Part of a small language model's weights.
Size: 3 heads of 64, MLP 512 SwiGLU, vocabulary 8192, 9.79M parameters.
Architecture: RMSNorm before each block, rotary positions.
Training: 619M tokens, 4719 steps.
MLP neurons of a small language model. Each row is named by its layer, matrix (gate and up: input weights; down: output weights) and neuron, and shows model dimensions 128-191. Each number is 200 + 20 x the weight over its row's rms, rounded and kept within 0 to 999. A neuron's up and down rows have the sign that makes its largest values positive.
After each neuron's rows, "fires on" lists the tokens most often at its 100 highest values on Wikipedia text that the model never trained on.

L6.gate75,203,218,202,201,183,187,217,191,181,236,173,169,193,193,204,209,199,184,217,174,187,179,193,175,195,165,185,191,193,195,193,178,192,202,198,155,229,179,190,205,213,193,184,188,193,216,185,183,225,207,167,202,193,165,223,180,187,190,183,219,191,157,172,270
L6.up75,212,202,212,200,217,240,226,183,183,195,189,225,197,188,200,233,216,185,210,185,194,205,191,205,221,166,219,207,215,185,203,189,214,223,204,222,208,191,153,180,198,222,217,176,187,195,199,222,220,173,199,163,205,197,200,191,221,209,199,168,209,195,211,195
L6.down75,186,210,172,199,199,202,190,208,176,212,204,190,167,207,216,185,200,207,178,190,197,172,218,191,145,211,168,201,212,162,237,217,201,198,217,203,154,220,213,205,243,206,185,211,194,194,223,206,206,222,202,223,216,208,202,201,215,169,220,172,218,216,210,182
fires on: " of", "ro", "t", "al", "val", " in"

L10.gate230,231,190,171,197,201,183,175,192,221,185,196,202,219,197,196,178,213,198,203,215,201,226,206,183,156,215,193,225,176,166,228,187,217,170,193,250,191,183,206,213,171,201,229,221,234,215,228,166,207,183,200,225,190,198,182,238,173,212,184,200,171,206,195,191
L10.up230,224,197,156,209,211,200,192,176,248,170,162,209,192,199,189,221,212,194,222,213,200,187,169,204,222,174,167,211,197,191,226,178,221,178,220,202,195,196,224,209,174,219,219,205,212,194,233,225,213,201,210,213,198,219,176,197,221,175,190,208,181,225,173,214
L10.down230,205,230,174,197,221,211,180,217,185,165,169,198,184,172,210,199,223,178,224,207,161,194,204,175,180,224,212,185,192,214,213,197,218,229,199,205,215,198,191,162,180,225,206,175,197,170,191,230,184,199,212,171,204,240,204,198,192,199,192,234,204,161,200,188
fires on: ";", ",", ");", " |"

L10.gate284,213,230,189,202,218,180,180,192,170,230,202,214,248,152,224,175,149,189,201,191,213,175,167,223,202,213,185,187,179,231,240,192,187,235,203,186,200,185,213,199,176,201,207,202,205,199,225,195,217,197,218,227,160,195,195,194,208,182,195,197,189,187,156,201
L10.up284,174,189,172,223,194,208,189,219,179,236,211,194,189,189,218,226,200,209,152,189,240,203,182,200,188,224,195,202,240,245,245,257,177,212,189,218,186,168,197,199,213,167,173,188,200,167,174,216,206,201,187,209,196,173,193,208,225,198,220,213,198,235,197,200
L10.down284,202,203,188,191,160,235,217,192,211,188,226,232,192,207,210,204,203,197,168,185,189,221,223,213,193,175,194,145,194,212,192,252,201,184,186,195,173,179,166,205,220,207,199,178,200,186,195,194,215,207,212,196,238,200,219,218,215,184,215,187,214,215,174,180
fires on: " W", "W", "M", "h", "s"

L8.gate499,217,181,212,182,199,211,177,203,219,199,190,218,175,171,184,205,158,211,159,194,180,198,224,219,218,211,197,254,224,173,201,213,204,195,185,186,177,195,192,199,157,189,228,225,228,213,164,228,172,214,194,206,186,211,199,190,196,194,219,218,160,211,149,225
L8.up499,212,207,203,219,192,235,225,158,181,176,233,222,203,211,214,210,191,190,191,210,182,196,192,175,174,179,227,218,213,167,189,236,209,179,172,200,199,187,174,215,219,214,232,206,184,189,161,238,180,214,161,220,196,177,214,201,228,214,167,186,194,212,189,211
L8.down499,210,212,213,205,183,232,162,209,244,190,244,195,202,221,212,168,228,188,190,227,187,189,186,205,202,181,192,215,167,186,176,245,204,227,214,213,174,172,202,198,193,219,162,185,219,219,214,188,215,180,190,182,211,202,204,214,237,231,210,168,218,220,225,189
fires on: ".", "2", " ", "1"

L11.gate488,184,187,194,200,233,187,201,193,215,217,197,200,221,210,201,194,186,187,198,214,210,194,241,187,162,236,167,202,221,218,172,189,187,189,184,191,211,224,196,208,222,215,195,195,180,201,175,183,207,198,230,238,224,200,196,208,229,205,187,160,214,209,191,202
L11.up488,206,173,165,197,228,204,160,223,181,204,216,241,208,176,184,211,202,213,185,195,192,210,220,187,212,201,210,204,224,215,182,183,197,204,202,203,217,206,209,151,191,211,212,207,190,177,217,167,209,214,178,204,201,195,196,203,220,192,200,198,186,249,242,204
L11.down488,191,211,186,207,210,188,194,197,187,167,186,201,193,175,190,218,207,204,213,222,193,219,216,213,183,200,215,189,259,170,203,193,221,196,211,200,197,180,206,196,193,186,220,209,180,176,192,180,215,216,201,212,193,213,204,208,243,201,185,186,192,180,193,190
fires on: " T", " S", " M", " R", " G"

L3.gate160,180,179,197,203,221,200,193,223,200,220,184,198,180,199,192,188,184,202,200,204,187,211,197,211,207,170,191,202,173,229,214,200,174,208,170,206,201,179,192,164,232,186,224,232,236,187,221,192,219,236,215,143,183,226,165,191,213,183,211,220,215,215,170,239
L3.up160,215,183,158,196,227,183,198,203,170,193,203,185,216,226,257,183,200,214,180,233,233,187,193,192,190,144,193,227,184,182,203,203,231,174,197,190,192,207,203,175,191,218,191,191,212,178,185,202,201,198,150,171,194,183,197,141,208,240,190,241,207,196,234,206
L3.down160,170,209,207,210,223,201,204,169,226,201,228,201,194,208,186,212,168,181,208,178,165,201,223,198,176,157,186,183,213,212,159,197,186,178,178,208,229,197,233,190,178,212,191,193,184,187,197,170,185,215,167,216,214,209,220,191,237,202,204,160,193,208,193,212
fires on: "-", "y", "ir", "n", "ist", " station"

L10.gate500,232,238,182,188,206,180,164,189,199,188,188,244,197,205,198,166,195,193,205,174,219,210,219,197,199,165,201,215,215,208,228,231,186,221,195,199,186,153,227,187,180,218,219,213,206,185,188,211,195,170,197,209,203,197,176,187,211,177,198,208,188,172,185,200
L10.up500,186,217,196,226,215,212,199,186,213,215,200,182,188,198,201,195,191,147,215,186,180,205,197,213,172,232,198,192,218,165,239,231,238,220,205,217,186,192,202,168,228,194,206,192,205,212,220,205,176,202,199,233,201,206,186,205,237,198,214,219,183,196,209,191
L10.down500,189,228,220,187,200,188,186,206,192,208,233,195,193,192,194,212,211,202,193,182,187,206,218,202,222,183,180,196,152,198,211,209,203,240,223,221,184,174,198,227,157,194,166,212,217,184,188,215,180,198,215,186,213,189,196,218,188,198,209,198,202,208,170,170
fires on: " W", "W", "w", "-", " of"

L2.gate292,222,205,191,215,191,193,213,213,221,192,182,191,208,181,206,183,185,226,224,213,226,186,197,174,189,184,211,144,185,220,185,212,256,200,216,176,182,222,227,190,185,212,171,215,217,170,216,248,220,204,196,217,199,198,205,203,218,197,196,222,187,218,188,211
L2.up292,217,195,183,184,163,178,226,209,239,158,190,202,203,193,180,178,193,173,235,213,215,223,218,213,162,226,207,193,184,201,178,190,202,233,218,221,193,222,206,219,194,223,199,177,185,251,217,176,191,201,203,187,208,196,215,200,189,205,231,221,218,191,182,216
L2.down292,234,158,211,225,219,230,200,144,173,175,196,171,209,198,169,198,196,199,205,155,210,164,213,228,217,206,217,199,233,195,201,186,190,219,222,218,210,181,193,174,224,214,174,167,208,197,203,188,191,200,166,208,197,192,186,190,219,187,242,192,163,167,216,208
fires on: "al", "ab", "e", "a", "is", " Age"

L8.gate437,240,184,186,186,193,184,216,209,206,197,180,180,176,185,214,215,172,185,185,230,191,170,206,189,227,198,198,210,221,201,176,163,187,186,190,189,189,226,174,199,169,182,181,180,211,206,146,183,218,206,204,206,217,204,195,187,187,207,203,198,190,170,176,227
L8.up437,213,202,218,194,172,189,217,197,208,218,157,165,236,189,205,163,206,205,187,218,185,187,237,162,181,186,198,182,188,210,188,210,212,181,201,243,204,186,193,241,195,218,200,204,202,204,179,211,228,204,173,191,207,202,176,193,199,224,166,171,178,225,221,224
L8.down437,203,203,195,213,192,250,198,184,203,177,179,164,181,162,212,210,200,233,235,234,184,184,196,179,196,184,215,204,177,196,185,209,186,225,206,196,183,211,189,186,197,209,183,174,227,177,179,233,254,197,214,171,181,203,192,176,142,226,193,167,190,220,221,236
fires on: "),", " =", ",", " a", "-"

L9.gate371,179,201,231,195,182,189,194,213,215,267,192,234,229,229,181,179,164,197,223,231,231,202,222,169,205,211,196,192,199,206,177,177,170,171,191,170,198,198,197,196,212,191,188,190,207,195,178,214,202,205,189,240,219,187,196,233,186,201,226,201,215,208,166,187
L9.up371,204,176,210,191,166,172,223,231,189,209,205,202,205,217,155,187,180,178,180,197,235,225,224,188,215,202,214,162,233,207,215,223,207,208,196,168,195,218,191,185,215,194,222,207,221,176,204,195,203,207,170,216,199,217,190,169,189,182,210,194,163,137,163,210
L9.down371,200,165,188,192,167,241,206,222,186,174,190,196,204,205,231,214,194,169,220,213,201,157,209,201,198,218,204,176,191,225,176,191,218,184,243,214,223,209,226,220,221,187,195,192,204,191,219,201,188,218,218,207,216,196,214,217,230,244,188,180,176,178,196,194
fires on: " not", " one", "t", " be", " act", "'"

L9.gate187,199,202,179,211,192,179,188,229,208,203,203,190,158,195,222,198,191,163,213,189,197,193,176,219,207,189,203,200,169,207,208,247,200,211,190,195,202,217,213,197,173,184,179,249,201,257,186,207,198,182,207,179,204,211,194,174,211,188,194,201,177,271,164,214
L9.up187,233,198,184,222,194,182,183,225,175,214,179,200,205,228,182,214,177,167,240,257,189,197,199,189,201,204,186,183,213,224,205,208,199,187,216,220,268,240,202,200,184,207,154,152,210,200,206,188,190,171,204,180,174,212,233,200,235,161,191,187,173,186,184,224
L9.down187,195,186,200,222,209,200,225,198,208,203,243,209,151,232,186,187,172,204,194,187,181,159,186,223,197,201,189,182,155,178,204,210,205,188,193,212,179,179,172,215,222,176,178,209,241,202,206,171,191,229,176,183,223,206,229,197,196,205,225,181,173,210,154,214
fires on: ".", " |", ":", " by"

L4.gate255,170,205,216,232,180,155,189,248,171,171,202,180,178,234,200,203,191,202,190,211,188,221,169,201,181,216,195,215,218,227,241,194,165,184,203,211,149,196,208,211,192,209,217,205,206,227,192,208,213,193,207,205,195,195,197,217,207,195,192,186,185,210,177,190
L4.up255,186,199,207,214,180,221,223,202,242,190,198,204,200,235,135,207,183,200,152,169,205,203,224,210,213,193,197,206,186,164,187,195,182,218,212,182,201,186,177,213,207,218,212,200,194,188,210,189,191,200,176,201,202,206,214,192,206,177,200,194,208,194,192,192
L4.down255,196,209,197,154,200,219,236,231,249,179,172,203,216,207,190,216,211,186,183,177,184,206,199,211,204,198,202,178,219,171,212,226,200,221,220,200,191,194,190,205,183,221,241,199,192,201,206,214,189,238,199,164,199,219,205,152,198,184,221,202,217,210,204,201
fires on: "s", "–", " of", "te", "tic"

L4.gate19,166,181,173,224,222,181,208,211,190,222,168,212,207,188,195,184,202,204,176,194,206,177,218,154,187,202,183,224,255,188,240,200,212,215,224,204,168,167,172,205,197,209,188,152,180,210,248,174,203,207,204,199,204,180,215,170,189,178,200,228,168,253,211,184
L4.up19,153,186,236,197,212,224,217,203,208,195,191,212,173,198,173,219,209,213,185,209,168,171,226,194,230,201,211,225,201,203,227,185,228,219,188,215,186,166,230,229,173,197,182,189,207,170,237,205,173,182,180,175,200,206,201,197,163,167,238,214,253,235,208,174
L4.down19,201,224,225,209,186,205,222,176,192,177,210,198,238,192,202,215,173,199,200,230,191,226,229,208,262,213,200,179,188,175,166,198,200,220,199,167,217,212,214,206,195,215,216,219,217,221,183,202,176,208,199,201,207,222,205,212,184,227,205,210,180,167,181,191
fires on: "s", "en", "x"

L8.gate57,170,210,170,209,224,203,169,216,232,203,204,218,209,218,232,230,168,174,202,245,206,223,213,180,204,173,173,200,198,241,206,213,176,199,183,210,202,182,207,173,190,170,215,208,204,190,216,221,165,197,201,189,214,184,191,211,206,218,211,217,189,200,204,207
L8.up57,167,184,168,194,213,219,196,219,163,231,199,223,215,153,202,203,198,205,171,245,236,194,210,204,203,212,182,185,212,241,192,223,224,214,206,155,188,183,225,174,190,219,215,198,211,215,252,180,192,207,214,181,189,244,214,193,205,203,189,212,216,226,216,196
L8.down57,186,201,211,207,208,203,206,216,178,203,200,172,234,208,216,156,205,184,188,201,167,201,222,180,213,203,216,185,161,196,179,201,227,250,189,227,160,200,195,233,182,170,176,156,238,206,196,244,226,179,215,188,172,227,190,206,240,181,204,191,201,209,215,191
fires on: ":", " \"", ";"

L4.gate265,185,208,176,224,206,169,231,225,182,181,206,201,218,212,209,219,203,192,195,237,207,210,186,157,173,172,196,215,224,207,197,178,187,180,201,159,180,183,191,196,208,220,189,212,217,215,214,175,189,198,213,202,166,224,178,237,228,210,227,195,196,258,195,201
L4.up265,229,195,221,228,224,229,186,219,204,185,201,209,198,222,200,219,151,211,180,207,205,195,201,221,181,177,157,181,228,175,214,177,243,191,204,185,201,152,209,218,202,225,165,174,213,207,233,218,197,205,222,230,197,210,259,201,183,204,230,207,192,231,195,192
L4.down265,232,170,216,184,219,188,206,182,197,191,171,203,194,203,181,222,182,189,218,226,172,224,193,203,205,181,207,186,203,163,263,183,205,222,254,181,194,184,217,192,181,249,179,195,165,201,200,222,164,195,192,207,208,183,198,177,209,205,205,202,203,169,192,212
fires on: "s", "d", " a", "ed"

L10.gate334,179,191,226,172,212,198,164,202,211,216,203,177,191,178,221,174,193,193,160,214,196,185,196,181,174,183,177,249,238,192,201,191,221,172,210,178,208,196,182,192,206,203,203,227,198,181,183,197,211,211,195,197,197,218,140,167,210,210,221,208,162,226,174,145
L10.up334,164,167,198,168,215,181,200,195,187,207,205,176,207,217,200,203,170,218,216,174,184,202,200,191,187,217,215,216,224,161,191,192,191,203,220,174,154,175,210,235,202,215,208,199,199,180,194,172,205,193,192,226,198,230,194,137,226,213,230,173,192,190,216,189
L10.down334,157,224,201,239,185,234,188,182,191,190,194,173,184,174,188,197,199,219,184,186,221,215,208,201,174,214,207,134,225,217,180,209,198,215,191,204,218,213,224,190,199,216,197,202,141,210,192,160,128,237,181,211,215,201,214,176,222,202,188,197,185,184,206,203
fires on: "g", "-", "c", "n", "ten", " T"

L10.gate455,234,179,198,182,190,198,190,179,182,187,175,208,168,165,200,181,225,214,199,206,179,192,203,221,218,203,171,214,217,215,192,183,201,196,211,181,185,216,179,180,216,196,212,211,227,174,189,180,203,220,215,214,224,222,208,208,213,184,211,203,182,198,192,195
L10.up455,222,186,157,212,182,208,177,172,185,196,197,188,167,159,176,169,226,232,190,228,189,165,226,204,193,212,223,208,193,203,208,192,199,190,170,227,214,204,210,204,181,199,237,242,204,177,201,231,203,221,209,214,215,229,190,198,222,155,178,207,191,202,210,211
L10.down455,178,258,182,229,206,230,193,202,172,215,168,177,165,176,207,184,198,226,225,260,222,174,224,216,228,229,215,194,233,205,207,197,225,195,176,205,212,156,213,182,186,193,220,217,221,210,202,193,189,201,201,188,223,194,233,194,206,167,203,228,177,188,219,185
fires on: ",", ";", ");"

L2.gate20,170,187,196,211,196,204,175,201,227,198,191,209,204,164,208,169,232,261,205,206,219,189,224,219,184,203,235,205,188,164,175,168,218,205,198,166,188,218,188,223,202,186,196,221,196,186,232,197,209,218,199,233,182,219,185,200,239,231,205,200,212,173,183,203
L2.up20,223,194,185,224,166,223,191,204,176,163,203,202,202,188,213,217,224,230,221,194,217,197,215,174,215,214,194,158,182,196,184,171,203,182,214,193,221,246,198,168,174,204,216,210,208,200,191,192,218,216,212,206,203,194,216,195,230,216,208,184,195,207,202,170
L2.down20,158,198,201,240,249,216,207,201,220,208,210,202,180,203,227,214,203,197,202,165,194,159,204,190,236,201,178,235,167,220,194,173,213,222,174,186,222,231,207,188,167,201,183,169,186,211,212,187,195,204,209,205,197,225,179,203,217,175,231,181,187,136,200,175
fires on: "a", "ar", "la", "am", "al", "an"

L6.gate94,204,196,177,238,204,176,238,162,195,221,218,191,181,202,196,180,219,152,207,209,196,177,203,185,184,142,166,203,195,228,226,178,212,207,212,188,187,205,189,187,172,215,210,191,228,194,203,195,222,171,215,202,192,207,206,221,249,172,204,201,238,167,172,172
L6.up94,227,177,194,197,238,196,217,182,205,219,215,175,217,212,199,232,231,175,180,184,156,146,196,220,211,189,184,223,195,192,213,191,203,186,212,198,216,202,144,203,182,194,190,193,202,204,191,214,220,205,188,184,227,226,194,208,246,200,207,187,216,186,195,191
L6.down94,227,160,194,187,203,179,223,212,226,227,210,203,216,251,186,218,196,198,219,194,233,192,205,197,176,161,190,212,233,162,214,207,229,199,223,170,217,178,200,203,202,210,165,189,182,184,218,191,187,201,185,234,205,204,199,187,204,181,202,214,227,200,208,195
fires on: " in", " since", "r", "t", "s"

L11.gate348,169,197,218,204,206,177,160,191,178,166,172,195,194,185,198,228,192,198,217,232,184,229,217,184,204,229,203,238,211,176,195,197,215,164,174,186,202,212,231,143,194,190,241,249,210,219,201,201,196,225,201,187,195,212,183,196,234,153,213,215,207,221,194,190
L11.up348,203,176,202,208,188,218,216,201,178,175,188,228,216,234,200,187,246,213,177,205,203,196,222,190,203,187,180,193,177,223,242,224,173,183,187,201,222,196,194,204,202,192,188,203,218,207,199,185,225,212,172,202,217,206,207,241,224,199,194,190,200,211,207,141
L11.down348,192,211,185,212,191,192,202,207,191,205,195,186,164,199,196,204,213,212,185,231,244,165,221,194,222,165,192,186,209,184,200,193,218,199,179,224,244,159,210,234,196,214,202,188,199,169,175,202,202,212,194,232,210,184,221,174,201,204,215,198,195,220,207,178
fires on: ","

L8.gate494,176,203,203,194,237,218,208,170,214,186,187,194,174,188,195,181,192,202,199,161,195,210,241,184,185,182,203,177,229,201,193,181,190,181,180,211,172,205,200,160,219,212,234,211,194,221,199,190,233,203,231,187,193,203,209,199,187,232,200,179,201,211,168,179
L8.up494,172,169,181,184,232,188,186,193,207,215,181,177,191,184,188,161,199,198,202,204,244,170,196,175,179,229,198,189,189,229,180,184,158,190,191,212,198,209,234,231,226,177,140,209,184,159,209,206,192,197,244,226,196,169,172,185,214,189,179,178,194,226,204,206
L8.down494,183,198,206,218,213,202,205,199,233,198,224,172,193,201,184,186,196,238,221,157,203,202,207,153,186,200,197,189,207,188,181,202,193,154,203,247,178,200,237,183,200,177,172,199,178,174,180,193,268,227,191,205,190,201,204,183,228,196,178,180,218,209,197,192
fires on: " N", " R", "j", " is", " M"

L8.gate29,189,168,204,209,249,167,173,182,206,229,210,224,191,179,206,210,219,199,221,227,199,185,166,174,214,205,196,199,212,239,207,208,217,209,178,170,177,211,202,200,171,201,215,227,208,205,183,188,206,185,202,191,193,203,190,194,225,170,192,225,203,219,191,194
L8.up29,180,193,223,161,222,210,159,194,187,224,188,214,233,186,231,190,212,200,213,190,205,159,183,197,227,194,209,182,206,164,198,167,207,197,188,166,199,196,218,228,172,197,190,209,222,179,187,183,221,189,211,216,181,205,192,208,192,181,223,206,179,200,204,178
L8.down29,192,226,192,208,199,176,214,185,195,205,193,195,213,197,189,188,197,197,189,196,179,188,200,214,248,178,203,171,189,194,215,220,216,190,203,214,179,209,196,211,195,200,202,180,250,179,204,175,158,206,212,195,203,248,156,209,204,202,202,209,206,187,209,178
fires on: " until", ".", ";", " as", " since", " after"

L8.gate176,181,204,193,197,222,199,188,188,191,173,209,227,183,217,198,215,157,193,193,193,215,183,208,200,204,237,183,225,178,196,228,199,192,200,144,206,180,182,213,204,191,199,207,188,211,213,192,199,227,199,194,199,186,200,208,162,222,216,210,185,170,233,223,212
L8.up176,198,210,206,162,198,223,191,186,182,164,207,194,212,212,159,228,187,218,182,193,194,190,196,207,216,230,206,193,193,223,173,160,190,233,140,205,183,190,226,204,216,166,227,219,182,189,181,182,187,197,201,147,199,218,203,236,205,184,240,125,203,185,191,221
L8.down176,162,204,202,197,187,220,225,180,248,210,191,220,214,187,205,206,219,217,153,213,205,196,203,246,194,192,207,199,224,204,163,212,197,195,199,183,210,188,211,190,191,207,239,219,157,196,185,201,166,211,218,186,187,206,203,235,211,235,242,202,195,187,179,209
fires on: "s", "g", ":", "j", "pp"

L9.gate9,185,205,190,175,181,225,176,217,198,191,202,233,200,189,207,231,172,226,189,199,195,193,215,197,206,223,175,213,212,177,197,222,173,183,218,164,188,185,175,198,190,191,229,222,207,213,216,202,177,206,194,197,154,197,230,178,192,190,224,199,206,223,187,180
L9.up9,178,189,224,204,211,165,195,162,191,183,205,181,207,212,219,180,186,202,192,214,206,217,179,216,219,200,201,202,198,193,226,243,215,202,246,187,212,199,210,205,228,172,211,212,192,159,197,185,187,201,207,231,201,190,196,184,212,196,195,188,188,264,218,203
L9.down9,190,207,204,188,203,150,182,183,175,219,194,212,199,172,178,190,194,207,225,203,174,172,186,176,214,195,204,184,197,178,206,185,236,179,184,185,224,208,196,201,179,217,187,224,235,209,214,210,231,204,221,159,204,184,173,209,200,219,203,188,175,218,196,205
fires on: "2", "1", " ", "3", "6", "4"

L2.gate395,201,223,177,187,219,172,221,173,231,207,206,184,170,155,188,206,197,191,187,193,217,204,232,211,198,142,181,228,206,173,196,191,219,201,157,212,145,195,238,211,170,206,200,177,225,217,202,220,226,191,197,209,187,213,186,194,239,185,165,195,211,201,209,210
L2.up395,215,226,178,199,223,201,210,160,223,218,174,225,205,225,218,200,176,188,230,237,184,194,173,210,200,210,212,194,174,225,201,184,170,181,209,175,201,207,200,196,220,214,169,192,200,179,196,187,197,198,187,199,172,206,180,187,205,179,171,186,182,202,186,222
L2.down395,203,195,184,215,180,208,214,186,218,215,182,184,209,210,213,229,207,175,214,163,210,224,178,225,185,205,183,227,211,175,199,179,214,203,197,195,181,198,201,236,183,212,179,187,270,220,216,160,202,198,212,227,194,212,235,190,234,180,179,220,227,267,210,212
fires on: "ed", " for", " to", "s", " will", "t"

L4.gate46,205,209,161,176,207,206,198,226,188,191,187,195,164,163,180,191,212,202,188,191,182,189,220,219,196,202,200,218,195,189,223,229,207,160,200,187,186,216,218,228,197,186,156,215,184,195,183,194,211,233,207,180,179,246,153,234,175,210,229,186,206,185,184,188
L4.up46,240,222,204,190,201,164,225,211,182,211,202,181,181,237,209,193,182,175,212,205,186,217,207,190,221,179,202,198,189,201,182,174,186,234,162,197,191,196,212,216,225,223,182,187,170,206,195,205,182,192,190,233,215,204,239,186,193,180,199,220,198,231,200,220
L4.down46,209,195,204,169,169,212,221,182,187,195,212,213,180,248,205,194,168,192,178,226,191,219,195,218,146,209,211,173,206,190,215,180,206,195,206,177,214,193,181,234,178,189,159,193,203,212,214,178,195,228,194,200,205,202,224,182,195,210,235,194,203,197,193,229
fires on: "e", "in", "u", "le"

L8.gate225,206,232,185,202,193,204,188,216,204,195,182,190,182,188,209,231,206,241,181,200,191,207,205,194,222,222,203,191,212,212,247,185,185,210,158,206,177,175,176,178,181,170,243,233,205,187,190,185,196,205,210,237,205,229,201,208,224,169,209,222,190,226,175,184
L8.up225,168,211,195,189,204,201,192,181,167,189,199,181,225,183,226,187,209,206,170,197,209,198,191,204,196,222,213,230,197,199,214,195,196,226,175,225,211,189,229,191,182,211,189,196,219,181,196,185,215,211,226,188,204,240,230,219,172,157,143,181,195,207,221,180
L8.down225,188,185,223,152,230,238,214,193,209,185,207,222,209,183,227,176,189,163,194,207,223,218,234,198,185,186,193,232,227,206,180,187,186,170,206,216,199,214,229,232,230,214,215,195,231,173,200,207,219,179,185,207,178,238,201,212,176,206,199,189,174,201,231,191
fires on: " |", ":"

L11.gate39,179,159,188,201,209,202,183,172,166,199,200,210,222,168,199,205,216,178,232,177,197,213,205,194,185,245,186,220,173,204,204,172,181,179,206,226,182,208,197,173,184,181,208,193,222,215,233,216,206,261,193,212,197,200,172,195,176,201,207,165,208,205,209,211
L11.up39,230,203,160,194,177,191,181,205,206,209,170,199,191,181,184,199,217,257,175,222,194,191,232,196,196,225,163,214,186,144,209,229,200,163,203,178,221,215,213,184,224,193,233,204,205,206,237,205,227,219,211,223,202,178,218,182,217,197,201,190,173,199,201,192
L11.down39,226,228,223,194,207,210,154,191,156,203,191,202,191,202,182,180,226,220,216,180,238,199,219,181,211,213,217,218,185,174,194,197,190,223,190,197,225,196,218,182,207,177,212,212,221,208,244,201,230,235,222,187,192,184,197,209,196,253,211,228,199,180,218,218
fires on: ",", " and", " as", "),", "%", "\","

L8.gate274,191,242,175,184,216,224,208,197,183,179,180,200,192,206,164,186,188,186,197,195,220,199,190,187,191,226,163,179,200,196,216,210,194,190,187,215,188,203,185,227,216,211,226,235,168,210,206,220,216,173,224,149,153,207,152,182,203,164,215,202,212,187,210,227
L8.up274,213,198,180,209,187,220,250,157,200,184,185,208,186,195,215,156,215,217,209,188,212,187,207,192,213,174,195,193,199,178,228,188,177,213,202,173,196,183,205,251,186,210,175,194,236,232,212,183,230,226,202,192,203,203,227,180,197,175,225,173,184,194,216,236
L8.down274,219,205,237,226,177,198,199,216,200,200,199,211,188,218,213,237,199,214,195,152,185,209,226,165,198,181,213,190,175,173,205,191,226,235,185,192,210,224,209,211,178,218,192,204,200,202,172,204,202,201,185,227,217,218,210,203,194,226,206,197,214,192,217,192
fires on: " the", ":", " a", "\n", " of"

L8.gate163,205,193,192,206,231,193,210,197,171,226,167,197,194,195,176,174,175,198,169,207,188,214,207,196,201,174,206,197,189,181,212,237,218,165,188,194,194,223,198,162,186,192,180,209,200,198,194,175,171,212,229,157,194,237,163,216,215,220,199,221,215,202,194,198
L8.up163,218,247,200,192,231,204,197,215,223,223,179,170,210,215,206,202,187,223,219,205,214,207,217,179,223,193,176,165,204,182,174,222,195,208,209,172,214,169,163,200,220,192,197,201,208,192,164,192,233,177,169,186,201,211,196,211,170,223,178,189,174,203,198,248
L8.down163,191,206,220,182,209,212,176,150,185,190,158,180,185,170,185,213,177,214,208,197,200,177,248,224,207,218,185,203,172,184,174,223,234,221,225,179,229,232,215,203,196,176,189,201,177,189,215,178,197,200,242,199,223,182,207,249,169,235,219,194,192,194,183,224
fires on: "c", "e", "v", "u", "g"

L3.gate368,197,201,197,235,226,193,228,202,224,223,225,209,178,203,221,203,193,210,198,227,214,211,237,169,206,192,194,197,188,169,158,198,216,181,201,184,165,201,195,217,191,235,208,180,202,233,224,193,229,170,215,164,212,222,181,203,193,226,167,227,226,234,198,217
L3.up368,194,216,203,209,207,192,207,226,227,187,194,152,215,181,199,176,237,196,189,172,192,215,185,220,211,197,194,208,201,221,228,206,197,229,192,170,191,190,233,190,151,177,190,201,193,201,205,193,202,219,198,189,220,189,193,183,174,210,191,189,202,216,180,210
L3.down368,222,170,210,192,161,225,176,174,224,201,179,191,209,186,177,198,195,201,200,255,162,229,174,193,248,222,218,210,196,189,193,196,198,212,231,188,194,196,173,212,207,210,198,211,265,206,226,204,155,208,175,199,160,200,179,194,187,213,199,189,191,181,203,142
fires on: "o", " work", "x", " find", "ke"

L3.gate408,229,242,205,161,224,204,207,217,193,212,193,216,247,222,168,186,170,217,181,226,226,194,214,206,217,200,223,192,192,187,168,203,157,190,175,210,209,208,210,203,187,185,230,204,209,195,226,236,192,211,213,235,218,177,201,180,172,224,222,207,178,184,168,176
L3.up408,204,210,201,194,205,171,206,187,195,206,193,201,173,217,208,178,196,178,169,186,201,212,229,179,183,188,223,205,155,183,192,214,205,212,160,209,197,177,178,187,187,224,188,189,200,193,244,167,206,181,226,220,212,256,202,171,190,188,219,210,222,204,197,238
L3.down408,210,219,234,193,232,194,189,217,187,174,210,190,228,194,214,185,188,158,240,200,257,169,213,169,192,184,214,224,197,185,207,227,182,192,204,210,219,216,198,189,234,214,208,196,227,222,193,213,182,198,206,208,219,185,165,220,160,212,198,185,243,208,169,210
fires on: " not", " Un", " be", " un", "ap"